config.toml
n_head = 7
activation = "swiglu"
parallel_block = true
optimizer = "adam_variant"
weight_decay = 0.61
grad_clip = 1.0
seq_len = 1024
doc_mask = true
steps = 6887
MLP neurons of a small language model. Each row is named by its layer, matrix (gate and up: input weights) and neuron, and shows model dimensions 16-143. Each number is 500 + 25 x the weight over its row's rms, rounded and kept within 0 to 999. Numbers have three digits each. A neuron's up and down rows have the sign that makes its largest values positive.
A block is one neuron, or neurons of one layer that tend to fire together. After each block is what it responds to, as a language model described it from the Wikipedia text at the highest values.

L3.gate595:515500528534530481500507530532512493466520478482454512539518460485535536503482535488511550487525476514498474477496539516499514481499468521539537445535480502478466476485498465475490483436510462534542496494489506503456507527514479485495459484501522498512507512534476505517470514509534486501524476460518531520537505487499483509488470531458521513502478476484524498445451465503451515505488
L3.up595:495481482536502466496483488529486491480494497493493504503526483478488549525549530519506529521507514508527546505538511482503471503474491490463477523538511488533550515474504440507498470529510500520533518509468525481520552478531500472515519517502489543540501494507467492486495524510483488450484521462508494492532495482497457506508494505544506525480527478499539507475420537543512494473505
L3.gate1294:521538485506529517459450479501531531495535527471462474483505467499483498477508497451483531477495520523484470491548519483519496483504516510479474501527486501490484483516482517484505452482515517493512486491480516505524528445506505486472535459547504486471526520493505555511491483519506480506516496478494481529537534483442485500474471528520510498522500509529523481517486488517487556492526
L3.up1294:540509499484534492528507496495491545518497485496498498491497493484511480471484513519505492480495495472492526530482500472477528496546528531514520480521451501526496499494504465500521477508462469465521437524487446503541557490516504506516468516518491499466497493516456521524486516499521529512558516508544518491453510474536493478487499543456530466498488495467531481538472487479499470482487
L3.gate1487:497525517517461499524498472531485430498535484485482497483481501452488526498500530525461564453470472525524423485507505535499476545511484499430515479482482490495485477459512507543487469527498499520480556495503520495502543449521561495446471508500558517459484515513502540506516513498468507488479518492489462529497533490540515515529461434518487525501445504498525485490490488454499459517501
L3.up1487:494469468462476467512524460536531522442456509508496475570489491520526486448505495478477487495461550535499472522493539560466505488538526511482529483517441519566538490495532504517490484502499509497534521486476490499522487419512493451507503501508486528517493529498493495491492479488493541490469533552492540502478490498498500501512502462493491439513510512523509551524545415499510508528513
L3.gate1565:479470508531488488486531528507509493548479474482487544484519468469542497461467513506539511511434496566495478504489512496521505474522461473482464517498482466528518511487485472532528494552456486494486484495480489506522474478523491498541481470467510512497507469493517497494509532482524525480536482516483532455539519501505506523477497492502466503541487502465482490494488518511491471495466
L3.up1565:493501507474451515530487506476507485507571472491504467505524537521525513519495488487518497518512501481499498506517542537490502490521466468522486505468464533478519518506473479485462523497474451472504562471539498497492536498486473518482500479501477514504507523457483505459483494473439519546502515550482477456519516506545464484527501544515477542484501516493495528485521503514501542500538
Responds to: Wiki section heading markers. The == markers that open or close Wikipedia section headings after a blank line, as in ==Death== and == Biography ==, with rare prose tokens like and or ex-c-ept.

L6.gate376:522500475494501501486506486504503486503534532491493491497505522513509490512470475505482497471514479473532516531489494478467444477473548500473512459506482493489474481495478483472452511461487535534515483491516524522463503464525454538520477493503519496509514527505507512484532515486521516485548507484514505489502491529551535480506535540469504464509500466490519500497464557497500488462515
L6.up376:500467513453525526492525545510553529459500479510502508527460508500488494491537529475510517491521493531505475512502492534465471484512478523534511504530502532499462493513505470532476494516503510463473513491485530495464492512475484510471528499491456511495501520478454505514517504441508537515531487531478476544476508476485510504518471480486540445494485519501497480500534516515450495478499
L6.gate549:477525497530479487491492455537512539476478534538499544512449474503514484513477495481454476529502501488473493518492466511515472487517458460508537504524503483525518501542518513524482494498516504513473510527483574552470499469490527488471471483530479494496541496465538552496484474482503493514543474494514476477498513513520482531536455463539533477522505488478521461528470493500480494517586
L6.up549:527527514483488533531519518506503494486455548529531533474476467483542569524539428527480521519495477482492492534485516527529451523508496534521518469528471515502520519481540517473494496528516500495506480476475506523454533504492525514481563511481512515529462488527443522539521471473512507489483498521477437509466468504521539523508472504537513490505523490473533470528499497456502520518533
L6.gate1578:504529541478457518483485486531510490497466487490524472534492526498517512511488484540537520528471504481509489477507472472498475498508502498471527491494469475577437505497503512510471510477503520518446497502486565516527530464504500521487511445507449554517552507436485561539483497471512511449496496524507493485462480454529483536551534489534515528520476538512499504531480532487511494494518
L6.up1578:530467517519489481521484520498535485537518560526518530492445507527514509481492508478486484502535502502523453536509534493562501503473539513543505496521493491501516517483557530509498450526488508503538515488531509489515507511489458480445490461525522496521493558514548460463485502475473498484491512504490540473516475519508503494476520524505467448492519517564544505479475482479477489478468
L6.gate1873:537537495490489550528517489523512448504485506465539516514490534529503506522472509485494467517546501488473496468485489471448449500478529552487516487522492446509472518509473532505467501521452555487465492477476519489504491518486493557523516485520515528488508517501469508496449503496500495447527491504514485500482468507513451494540508468492495464481490500511511493504481511537477519502465
L6.up1873:493504478507489506488535433476572511498482514515516475532485470532596490524539472488504493463523502489473489527482516526520493521509522496516528503498490509516499453517490466473520485485471527490498508505503510464507491522513483484474478494508496487482499498469521501472463500524475521457504513548501504523508518472513550503508523558472465486512475521479525520515494479515518490497522
Responds to: Word-final pieces and code digits. Final subword pieces or digits that complete a split word or alphanumeric designation, e.g. SB2A-4, CVG-4, to-ol, tu-sk, len-s.

L6.gate798:442520495542550481484463497505516550513527457508519517489458517547459502490511506500486500525486534481509494524498491486489489547449486458531451550486511467473485466512546463493479490448478490501528465527493490477488504458535520509503505490489486517505539497501514529479509487501478496491489546486502522538495573485482524496520460498541491478495491465481482470500484527478544498493514
L6.up798:506503460520487497499491425546494527582469543556513474498543505495487485487487505489504523526493508480545535539526560529483484538505533467500481443512514541510539524500512508496476500500549503470490473498466494529489465508524509493491531515496498515481483531485456482477517486503524484498495481467504471503513535494485522528510533546517508473475505501538474505521475545485520508491495
L6.gate957:501455515541530513501488500436536518491502475472503515480494505496501521462456486512527536465512516492495482457532500520500484497520479549480492531482446526468504499505530497531462513469480494540526506523503446530484512504492502471465476485547560493452445490447556491486537490565477491474502544463493543509472562551476524448519485543514489481456528537473543486537466474480523481498534
L6.up957:521509528484512476494474499465526481501478499494502512476498501461508502486517478592521505486500488525450503521501526447509476505485527496505496506458482491512503517510553513505503517489536498531508496511531500502483473503519548494514522539568498488478486534467551508481450495516499515483464529454471523533534530480564528538500521504526489525493489494510491508476523528485446525511543
L6.gate1223:485499479501530511501445490481549531498511464544490546510518510468494492488503535477494475457502525469445505488494546484553468483479497497520484476520479495472475510466463499482490465511522506542543508520509523516473482523533514430467498506470505545470446493504489483505539505481517502447511537472527532495499503519504543509465506524528501449478491488467518521510490527527472533537533
L6.up1223:487455471499552531493544489499519483497455505547528499483521483529525485533474478497537512497498463536532516483498534505503482530496546524514491523477499501535502456485543563504502483535450507484524484476486527524505481502496508503480503521541459526525498560530533490479495497500519507474495507521512478534490517509433479492498479490480528521549508493495462539497483503554549508568530
L6.gate1741:508475443483517483460500494509555516570547500512521521513520494476467440485458493527521536518513473467463529479516481467508501539486491497486490477522443463537503495466498508477484492447492544544497528485481469484539468532477520476479517463492502545545497499489491489497508507482519520506505524436530493519523466483492474500502513512485492519453480453481506442496504506491493486529500
L6.up1741:521486461506508519466482516537546479530488481515549531474483491460480485495466493505508494494507537495499507518489521523484513527532496489509488473486490516485512466525524527493496501503516543475531494493465519550523497505457461445457479497513509498538489516486496527467484449458483539500527511458490486550574535487528486510504493512466518470482536452563507506514529457501472501489505
Responds to: Biography career and heading tokens. Wikipedia biography text: the verb or pronoun starting a career sentence (She was, He has, served, rector), and == section-heading markers.

L6.gate1563:500512475498497526498533473503543476510448463528505495494516459517479481521457497507502522499503489493486520488498461516477483508549474495478493495489466505514468489509491503490485490526491510494488492549441497497523529490527525506496509465499483501492476496501528533481494542502507515502556458526496468499520495520543486512507498562503559482516512480508512487518474522539546490477471
L6.up1563:513503544518506491522509476481509516487511532540516508507485485485537498508480486505494483482492482503488482490489506475455485546505522539524508472496510477544521509496518506510508478474500530473435527530504503490476520523501506527488536487489450511541496520514513515487470496537501512482500506526511513496489526467580514448519505483473511479519577451482532535559463547520509469470499
L6.gate1781:510517472488460499485456518463503497497492485524492503507454487495484514510477467469522487472532509487521527521458453451489493519493538513443510490511571476502494507500548502519466486515490508458497502489496485491488514479496474512460546484529475504489513473513490526486492513485533490509457515513459499513493521498503530538492473525488483488517522463459506498477468498503507443496502
L6.up1781:541478539504513513503526480567498478465517508530470516480469480503515483493520497473503471554485494499470485507468466536523442524555537496472513495502463506512518509451530503515525519497507508481489529490478509528485487499507509479505506502508504507482489504457502532505488556496502490511537469502518435451481463527530490514488459558490537457479512449520469498459510525528549516510512
L6.gate1814:466473493483506520487475450466538531512476525526458513479457505530523497482498504550472519460496453515524532465495506492494473495492509510457486473465548459523522497506494527486527533511475509487450511466495490479512506503482506516512498479551489474459522514457509509458506466529516514495528473520502508504510517562545519522529492468483461486519522522441565447532482541477550439472517
L6.up1814:536502486483486505507490488502515500512539522540582486525519544496502461509488489498525494507513510513555498529535514545504476504485493532537534464474520512449558526487493497498459471510510487453496438500499504457522488489484490478498488490487480506484503515503496531505501520476506506459471516507484461503543491495481515543519496526510519497501567456475465522532499539507505498465539
L6.gate2120:468469481510466485475526484493519488521502483512483484450493491507516525474485534510509512521506476542499502484456497532505475479522510443476560478526543529523531515475509506524525479495528469512504472494502478488453490525498491505483542481503509529487521469528483524495504494497487508491524474523509516485473529502544500507513524461499497493506518478495508490514498436514508450481541
L6.up2120:505475481497468507471498491503511485538473481554461501468509506466537526559494493522452459542492467493489493497465472527500445474513508507430491475478507491501500510520520536535558502496512505491498494529508482533499467506494536488490499522523515506510501515467487520529544494509475541508520490496488493533526555533523505486498478490419483466533516535505508512504476516495553510522479
Responds to: Late pieces of codes. Final digits or inner fragments of long identifiers, such as CAS, KEGG and OCLC numbers, call signs, model names and unusual proper names.

L6.gate677:495485480521503521526511473489554519483521482511492493505494553462557499478531474503547511502494490493493483495497509493500501521508518519516520485488536506495476517474512505520528524531505518522496547525477515528485546514514490503502495492504463532482516479482513505496508532493510491473525519543507493508492504452510475522505530488493484495470546509475510513480522484532518509478544
L6.up677:450456504542439548504521479507500501545517517471453506527506548449510496477470528480514517527492495483496491469509508501505510485459507521539514509510515474500513486504452516505525473514503483536499536484555482480453505510521493550496501476511513503510541504503505485508500559510484468549470489517496493529522511510492513472507500445493524515502492458504524499514454456489493501497487
L6.gate1348:479490536466494511464509480494528443505501482533506476482483510478506489516495490541498505457501478495488512538501516512516563504518513463507478468494533492467451484528471460549522533484487514514482478479502537539530511517480483480510505494487528514521490497484513535475508503475483523470503493525483488514520523468517498522539491487493464503509506483480519508469528483510508487525549
L6.up1348:504451488515482446471538442506505505517493491509532495547486522502486461489459475516457492486485520446485531466531439490511490525522460493481477517462529508505477506520551519531494504478533494480474524499468491507505493491446488511482483484467510565534530468497459491466491497508535448511473526509479534509523461473496479524503490489457551518500515502460504525504501503482480532512520
L6.gate1686:491487560529539445495500475507506489524497491494535538518490519514552537476551497531507506478496515542474474474535470495473519499495562496534498480490441512536498502509482512513521484486513525517471513496501514503516515499543515508492483504493493507470465499470460533514508521438475510456508555543513507517507490490530507533533482489469512518452515467542478512528502516502512474486520
L6.up1686:512479473518507521500517545547510494495524483475514498491494509466500535485474505536522532541531472475492501514518486478534529493513494483488459511507469490499509489469500476523494505477526481522502511463460479475521522544489526512490525514451507509497499511504514497499484512462475492505564475504536486461511570522488486512486486508521554486478513484467515495513469475506469525473500
L6.gate2230:499471517502513526497534526506528477478521560555524485559483505511506507495518495502536462478517508506493490488444493529497553461513505513505507494479468536497490483498518493569502514470542464471460483493499541518480509503514462519477532498445506505492493508485503518491512493502462494488531486513539492507491531481536524473524460492497483474516517486491524471510499500525497471489492
L6.up2230:504540479551449511503477513456503496516450511505469548476477499508487502525497481496469495517511544513497458484480489487521537492497524493496511549487497546507499470486513496487520476512556453458526483518477529491507494505511447486515510438480539480518527501500531522542524527487499461522439482502538486517511497480506489499494500464462501465511503498477483501471492498510482528479434
Responds to: Surname-ending word pieces. The last piece of a person's surname, usually in lists, tables, credits or results, e.g. Wilk-ins, Mathe-son, Benna-to, often followed by a comma or pipe.

L6.gate107:502483496500498490502522469466492525510476505495519516491476542548498470477474549525508465499517495518500531482514479489526511494524487505452526464501500535483477490531529510483505469524473480515532485502461546498534470525480507517465473474527494482511524503525513549515486473510481500484481492514503513496507490496484452498453442490516500531506491498498491500513532495488513515460456
L6.up107:473450478512532523551492450451463467494470497513532510480504477501534507480507468525551444513513488495497521499521504484456477514492529515493465509496578495521495497490497483514480492525483494507497486497473485489478502503493483519506448492511488507475492511486495488485543516516477520502433478528469500509480480518506498464486469509467528514477553508496506481518465494475439510498493
L6.gate183:509523491506489550461457499492510504527505463505516498495564504506485477547486546450470498497514492503480490505488472543494480477471514499518489501497413472495536504477519464486498499518489514491554498493488532469467470485490513501537536466521460502464461498502486500475489528478498505513482499483481538507521524528491493488517525518510464459454536475506492459537474511501510522549497
L6.up183:552489495453466452551479537484537496462476520467453500495486491540443546487520505502485532478479544471476502485535526467516497480505519541477514512469501482461537504496506491490489537492485491544515474516521534510498466473494486495493475520521503496515460513519551536487528502523525475502514535474509454491488469512483477483498488487495488490491483542459506480501499495516491525466471
L6.gate1385:507494488421481526490455471499488514537468481524487500494514481493464489487458511491446489501485490475481485530534500514500518517524465539507481483522518474481456498449490479443487458517512511522488494514463490502475441533505504498468463512521480493455463504522516505489494496535499553544515503501466480493522490485458478521501460439497487505527546506539555469526476517532438469499457
L6.up1385:519499488466504510511524450478484511492498516476494495530466505545470493503463518487498471484497525498474476498469535433460507471519514532503475535518483486520532516508487513527513503532474506492465517491503514550482477516453516500508504497534520504557450487549516510464528472529521484507486539541456520493520494425526463491542502479483492508483521523500493470479510552471472516498503
L6.gate1570:503482513453481471510493542505449509493497478529535540510516448536501512466473515533434468530488474497512488516520490504493527521519496496528489463546553514484511511494454518493457486497490515504499544484502440511463459502522557479454444518495490497472490491532486530488484485514510543525522503465482458507472505511445446493472472497500527528492531543505562428523492521507517518488504
L6.up1570:509453493503516516508503514521495520498519471552555476496519504510498508479526484523525496517486562494514518461524505497465501468524504511508494526497507477539492487496490497526496488519462491496457506435493490545554501475507516506510518557494519494486515501475539499500497476545487520498513525492488464484478531473504431465523476505503493513485546506457463451488526497518464507491484
Responds to: Sentence-opening time prepositions. First word of a new sentence or paragraph, usually a preposition opening a time or setting phrase (In 2010, During, By 1997); also commas after a sentence-initial name.

L2.gate845:475505512479532500487486487506499584559490512531519536460491497458491484498502457545497503531494556450517518529485488504510494492516507481505501532442492479496508547510492499522493509519498536506463517480529471507502517533496503494501483454499547497523489493485482486489497535452516505518477510527508466504510520511487536525540461494503558491507497510469470500484506491507500477513510
L2.up845:485511535515507503497515533475498485537485520526463499497483497560498479516458517514454471487525555521492477531507529517511491483522444486511476532485516533507506557481520502490493456503539517499563485508488461574479454537504523525499515489495479498510526534439533537525510465521494514517527529517524488515540545482445493506515483546520490490510495516431518480508498523484504499512500
Responds to: Mid-acronym letters. Interior letters or digits inside all-caps acronyms and codes, often in parentheses after the spelled-out name, such as COMSUBFOR, KNK, EAGL.

L2.gate1216:467467476520485528522483516486486557479532525469477493449499450514535486517494477484522517478488476490469546477533520516472493500509495532495502494511477477482480511431495547461500470524548503493563496498481488530544450467502464514505508435525464478542484446474503523514492477500536490535521528516500476507470472466513471529521496494479460513511534528511527500488503440498469491464493
L2.up1216:516487526496479473487518456540495465510466467492505500501516510523466466489520493462506508479459522472460495429497480501541497495532491460496483532490473513492504495487484536507531480494502520523517534498498518507494491479492453527468508498525493464440492502462458539529501502475510466481485472501503516502496501504533484469531481448461481525515511521491501490484539502549457527501523
Responds to: Word-initial "in" token. The token "in" as a preposition or sentence-opening "In" after a clause ("in 1947", "In addition"), and as a word prefix (inner, internment, induced).

L3.gate502:460477481512513473492497488507527492488504519526500504493495489462487487494482475479495502510522504475518481521542474483483514501507457501482500531510524495503459477522479446474484480487471496437521554518512523497511487509528488434513489502502435542525526532517535557483512474492478509468486495519536507502461498505531484545465488526505500503519504476461507457475484445525511509443472
L3.up502:524533505495495518487541479472480491490516533485448478547537519527534470498483467491502561451497457513508507468488494524519521486482494534541481495501528528453480512490480478481483480487462510504521471480526536486502517477495528526494508524483534492487541478452457487490470489467435509528526507500483525529480511519483494457489535509485473539519499442497555523531485524482473470528526
L3.gate570:488463464495501477509526515497510534502509531436497497507470523473523469491522530468516493466459496496533521497524494437448517530528480516502506483508501535465498507455454443510487451575497516435498492479519468472507507531505495477486495468454512493475552498487478505458459491482472508480497484566478473525471509509551458514439503507506478564483531503483535489462533493500461511513481
L3.up570:517474488504484499499501504478540512489481482474556503504479473494488511483523521498500534542538518483490487500501504501477498482464492454459507560504508527526485478560553460468503491506491508496483491508544459480516512539478512529513430476481482522502536554506485541500496516498535551494482478472505501468513503460522522530491481465484480497522544499492472502512475503510531524490488
L3.gate1181:484526519486469498510498493503528527539458470476521510499483525488467458502513489464510560508531473507493484509510511504451479523511477529516511552505510514529467484519492509491512467538523478525522522518498493490475493525534504530455498482498491498536511467456486536500533454497485464521494476531514447490503517478504514491491499498515511498492499529514523473536478510518468467507511
L3.up1181:497487500501490511491514465512495499499507470514454508506487490500480511566507513509476523514478488479489520464521514530512450474516473502491529468469475490503558496514496489514483469461494516475494510464480508492490510541554495500525489586491511496498488520513506479554501502527493478450499535559490501513512488469492532517518481502517491474521484509507480529498467464521478574473512
L3.gate2173:479506498503552485481540500472522513517448518497524509473488464484541475490484558496487553544514468514479543458508495489491543522513473483474486484495505485484503515509554450473520477518485476497522540493529511564521541489512541503546524504530520492502511506508509487459495526483557503505549506498518487469506491469512424510483494495516516492513456512520468463527478451503483515552518
L3.up2173:501487518508549447532490476509531499514558528514533492496452507484545471448494496517478551515523477555506495441500477527473531515513497495485479496515507521496505503519548460519510515507510520496479488478487512524530525502424507499488493537494533477501470529510536524553510448508528535435491514499524486512472516457529516508512517474499461489529532478536490498503488479508510497529522
Responds to: Surname onsets after first names. The first token of a surname right after a given name, such as Whit(field), Mc(Kinney), H(ung), Ryan, Craig; also, more weakly, the first piece of place names and acronyms (OSTF, LTEX).

L3.gate512:507511479517458538493466449509514529498478488494483486518480499479484513535491496521488509518499487486518470485463535508445517523521512510514520512466453455519516517451507516492495504522488541491487469526466522499475482498506485517570475473490503499489532508509499505454495464519496514455511515492512493540493503485509505481521507473530515515495550489505554510488459529513524502498553
L3.up512:460504513517500502513489530529482540518495505521556530526495477525516509514538526502472556484485492548471513498499499472491510526514506502501527518467517553495537456508538512478522504495501463435579491507471518499519506515509532514491540469543465527511509508496540538499511485501478515529499515512476487491413473521510485502471469473511541496492489509521468490515524451521494509507511
L3.gate1412:485465471506496514455519486536525505503478514498482518503482507478503469527471494479489544526484502513484490478523479474540518490540492502510469535520460541480482521506559522488507464461482493461541556499500512492461489507502490504487515455527453489476514484489500510500543500518505513493513501508522486529490460498514499475550491455475518509545539524525519503510481492534443500451520
L3.up1412:486521477503437550472502531494484488449484509528490521510519581484467498541466511508517502465479506535480517504475516476508530537483520494518529522462499486494493473512508472472512459479473508460518504512498500458525492475468505502511509447492520548508524487495428518489541454514470508481503519502497470495504443508501511487499479487465484517516505491474523544524493467475538504515575
L3.gate1654:510524508458522486488543485468501518488492462559470465520532532482494528464554490488480492493527479509541506509476507487491532499473512499506481513477480527491516477461506501517453458509548468522551463520478496486492523503495514499499441487562515488514526487499446512506541475519535492460500524518487454543500489485497452509489486464488528524484524509559511525469553453506545474516504
L3.up1654:549491523484533482458508486527535497490452523498512501472516539494494521513532493522502524519507499496550480521470511545524509493503506487500512484487459481498508534482487525444474483524476499530519472496464523536525501535487483516508514523532502520495489497506435515468481487458521482498528516460531543558454481500522505521439487527479466538543516485488482512502492514494511548547524
L3.gate2286:497496492480500504488538472527491503476513490472499510527505496505505513480508504481503544477533487521504541497509489491563515533480502507524491550491503517472496456511498501472479468504480473492515503485510553481475486477512472492537499479508471476504479511532485463513503448511484526491513482519459468504463497473501490491499495451542492514505500502480517479499499531533511498512567
L3.up2286:468511483500488484462516528549507511490516502484489520476484520548451535521490496475445501516523492482488482523533542514493501547506482515485555501510503439497470471529525474467516483472522497481522502503491511502476473507499491533494485518512512537490505466526454487469482504524494505473512511493481510528465464527508474507527513477478527463550515467530513511533517460516504510447514
Responds to: Table cell separators after numbers. Spaces, pipes, or opening parentheses right after a number in tables, e.g. a vote count before its percentage, or 508 ft before (155 m).

L2.gate575:498501516503524500524490462492516475495444494488459511512507481473514493511486503483509486486532507518497530505486488504491486489491502493499460501497481456527461486524469526522508468470513495542504477487489532543516468487504505511487515511478517470498525449527481488474493494483490463483587484494536493503485501483516483499513475453488496542513478513510518550510490484472504500523468
L2.up575:472487526497513503480514490514519520509516506507474496525497515472504507483532513438484533456542494488510494479494510468478495513500515486465499513497490541509531495472522418528491519508463510480510465518505500480503509475521556506555462493486501520517565498519510486494509450544489500481533460507476480489434398490464457473513490492486478541497492466454490490495455518524485518486525
Responds to: Surname start after first name. First word-piece of a surname (or middle name) right after a given name in lists, tables and bios, e.g. Gerald Blanc-, Guy Mol-, John Hugh-.

L3.gate2:518510523477505507531478475505510503506518521433494522500497523544473523529497547531496527488528488508489513526531531455462466476483494472499540494485478491529522504477473495534495513488555495485523480470490524475492471486514480487471486494511501554480482476519492555528535474444487515483498495527525535502500516498523538513534514515527523506496484479488547538537505504531526503455512
L3.up2:492466475445504497479486514512505468503495485485476505459474548493530510477542457503492511515509521495509531495511495542521482479527483523500467493474497499491528479501522529504506477516520484524513462481482489496484520534452512541503540469511472503521476505528485508500492513494479498507496523448502478498469523498483500499516517492455477494480557499495485512472484454533487450517523
L3.gate1208:511518477507491501509472510499514536473526545509454466516469517489474528562520485471502476476453541531498471510456542462513477550484516504499514516510516531521499497534503470521504483496475475478510519478496536480471469478520473456467485474445520507481484506487527520505477509524538480455537505482479456539466481536530497481472520473566499480531490478543483518488489500547545540495479
L3.up1208:462513527476498496513470524455443445467515536466503503465486500478515471485495489463479507495490548474553514432491468507422480495486492558518476499523485511506509516493504494464509495489510480473499503473493474470486470536470487503503488470551499497515521486439518475541526480509514531503506515505503478510543510513443475530543455520485504525494525523490511513462518483509543484496519
L3.gate1399:487480487492496488447477474514504494489524512493493458528464543477509508489494540528496509510511481506518471535498476476444490495515516509479533517481516508513484487558506445525508492515457453511513479450447484478517493496488469503527516483458541561500439495506453510492530486521500481486525508533479512491498505487488505484533523511516520489513486488487499510546488481509531522503536
L3.up1399:505460514475497520512467536519541536448519528488475516460510510467492503468521481493514520478472511483525505516466492497447514519548487532510467493486525507528456493565511474487494465474512472473542485500538518508523495481515484488477508479501493527524491539552457494463486488492509479479482490521496507498489532501499529502511516462494491467523458490491498481519501502513501481497496
L3.gate1788:490530523495482479500458503456505495472532500489526493478529499528485519475518490468477513502562536478529481519469554524474492514510505534472507522486507483512507467468449440508538501507476513538466519485513483495483480419530486524503468425547489491470518461533509487516462482501540523508474488505517511493489517506528496479527543490525531494492507524493490512481475430500446510501485
L3.up1788:472485517546454537469500494492504476539473504497495505491542534496507475501486520475493493515510516496499493467511481489464468523493534509487507516449497491515485497537516443500493551465483501473503516507499478474471464496493475544488540482510498499531494517486527518493520499512492487502473427541501530504525510481520498508515517503504518446461450504473478531481470464529476525478539
Responds to: Mid-word "ol" piece. Word-internal pieces, mostly "ol" after a split, as in po-ol, to-ol, Liverpo-ol, estradi-ol; occasionally other inner fragments like overha-ul.

L2.gate1038:505526486524515488508494505517516518506503530483557472505513521476493498490482489527507521490499472508477504456471536544468486526489492541455487557486484525487467483472520491508447517480524506493509482485519486523513492519496488483477513511520528526521479520496480517430506492483496549496476532520484465504496531495440502518529500540529512517538565480492460461517540498473499512523498
L2.up1038:502477455520495455446474467464498482505514454521508497496523477514489503506558526467496486521496517535524494503479495517568512467514484496502515480481476499557522522511509465489538480500538494505493500540544468518540501510503505510504446517495522513545511541461500475505528517485510522519515536533516513478547505503505493540471511478534487474513470548495471490486473512505503502494488
Responds to: Section heading closers. Closing == / === marks ending Wikipedia section headings, e.g. Career ==, History ==; also final words or colons in infobox field labels.

L2.gate1875:519530553506468495530536495502517541504520524521502492518511521477531496498537528521487538525512511524543535515486497493510479538495526524480469508464513497506452499499521500496536532488524505509426480499502480526479514507470471497457510468476534468490514515474513513522512506548521498484522522512521491490478474489513492500573537489491507515494526487460505467459535535503470489497531
L2.up1875:512513518493484481506513466507486471459444514536495480493527531493466540488487508585520522480506523505499460497472452527511485469501505513527516473550470568472483512494545518480468486502527476502533498457504506485527509521506514477507507489505546466491478504499506508564490491480502536506541511512514466489549501517521473478535505507475514497513534500508527490492585522550488459444492
Responds to: Number digits and word pieces. Single digits beginning or continuing numbers, codes and years (Game 1, 5000m, VA-45), plus mid-word pieces in names and titles (Thanksgiving, Bjartmar).

L3.gate454:514512482535521517534509481515502526450531513487492521533504504480434456482446457490519499493521472471490489463497465487490544480497541484533472517480528494503479502464502491503513517470498492495528511515503452447450472475495457517548497521500497524510473450517505449452475512487488517496506536524462512458526481435492516482478530530518515472481480496498500549480485494496502461462482
L3.up454:529506452506483541497537524484471530526512542530488516526518473515489521527473451523485513486529465525503492487522489515504544495469508514543513527490518483484522495514541494494506483487477495514531466479459483514504493503486466473476526488499530504474515489485512503533472502506476490469514497506493438469512483465525509493483493526483502496515519513490482501510512505512542525492486
L3.gate1071:498456518521525497497551504526467522511473503509504507507470502507511502518456525480493484483478515483508527431489470538455508495502495519485522472474483487519473512476490462492536528498489492491468443488506512549483478516524465474467475475473493513483517522472465501477478514513484474494494520486485482511546517474495478487498521498492484499459472519476474535517514454495478478494467
L3.up1071:500489494489546531499443492471521538491463474501473515537496424486484527452502492520505521515507494459531494517502497467553504462493445466512536478514490497512480519492532446470469483504486555484485488525522505493511492481499525491530545532514473515482512494466517463489457472471505485517462513504471543448509500508467470489494494481483482512525479499481485473491572522516482452490478
L3.gate1347:520500511469498553545528517484510503496456512506488499509484471549470522516502536505494465488522501493514535491482490557533493458460505540509515489506506462498464530477476475480567526483517529509495472482481522498501444460493452502492519517516515485498513495501521484487505540470480524456503540501486462514574507535484536481489489552504478445505524534500502451517483526503492526502478
L3.up1347:488502533463518523533505490534469481525457464463538499492508490522474524514481498478511532480523488493522504505485508487493487493508475510506552496542495499539491450497482472466462527510512493449506453470485512513468473529455472501540462462502469491492516500470494504549446493482517437514528477541518495506471520513502495493503486529479481521485448495505499492492481525515534464520530
L3.gate2288:490484494527522526490527521516483505481516530455467521459516458532487498476503459468490506494529493505463498529523542493521458516514481507503500507498477528493542482454482450472479486468506461492534539495492481458500503508526513504548533500531511527519503481530498458473516478481452483501491527505474508520526527491436515511478488539540498492463495478475512504472483482475498527478497
L3.up2288:497527463532504487530462510491536518493500496447481513515498519543500501496495497487472477478480481501543518496479497543471511510501539534480499518524493434517540467498500502450514530514497504490473488525459504513493528510494479479496484475494485508509466535491521466461514547487505469484495531506503489489501484495542496519459487488506531454528483510483476485482440497463523500485501
Responds to: Sentence-initial "In". The word "In" opening a new sentence or section in biographies and histories, as in "In addition", "In 1885", "In the years…"; weaker on digits.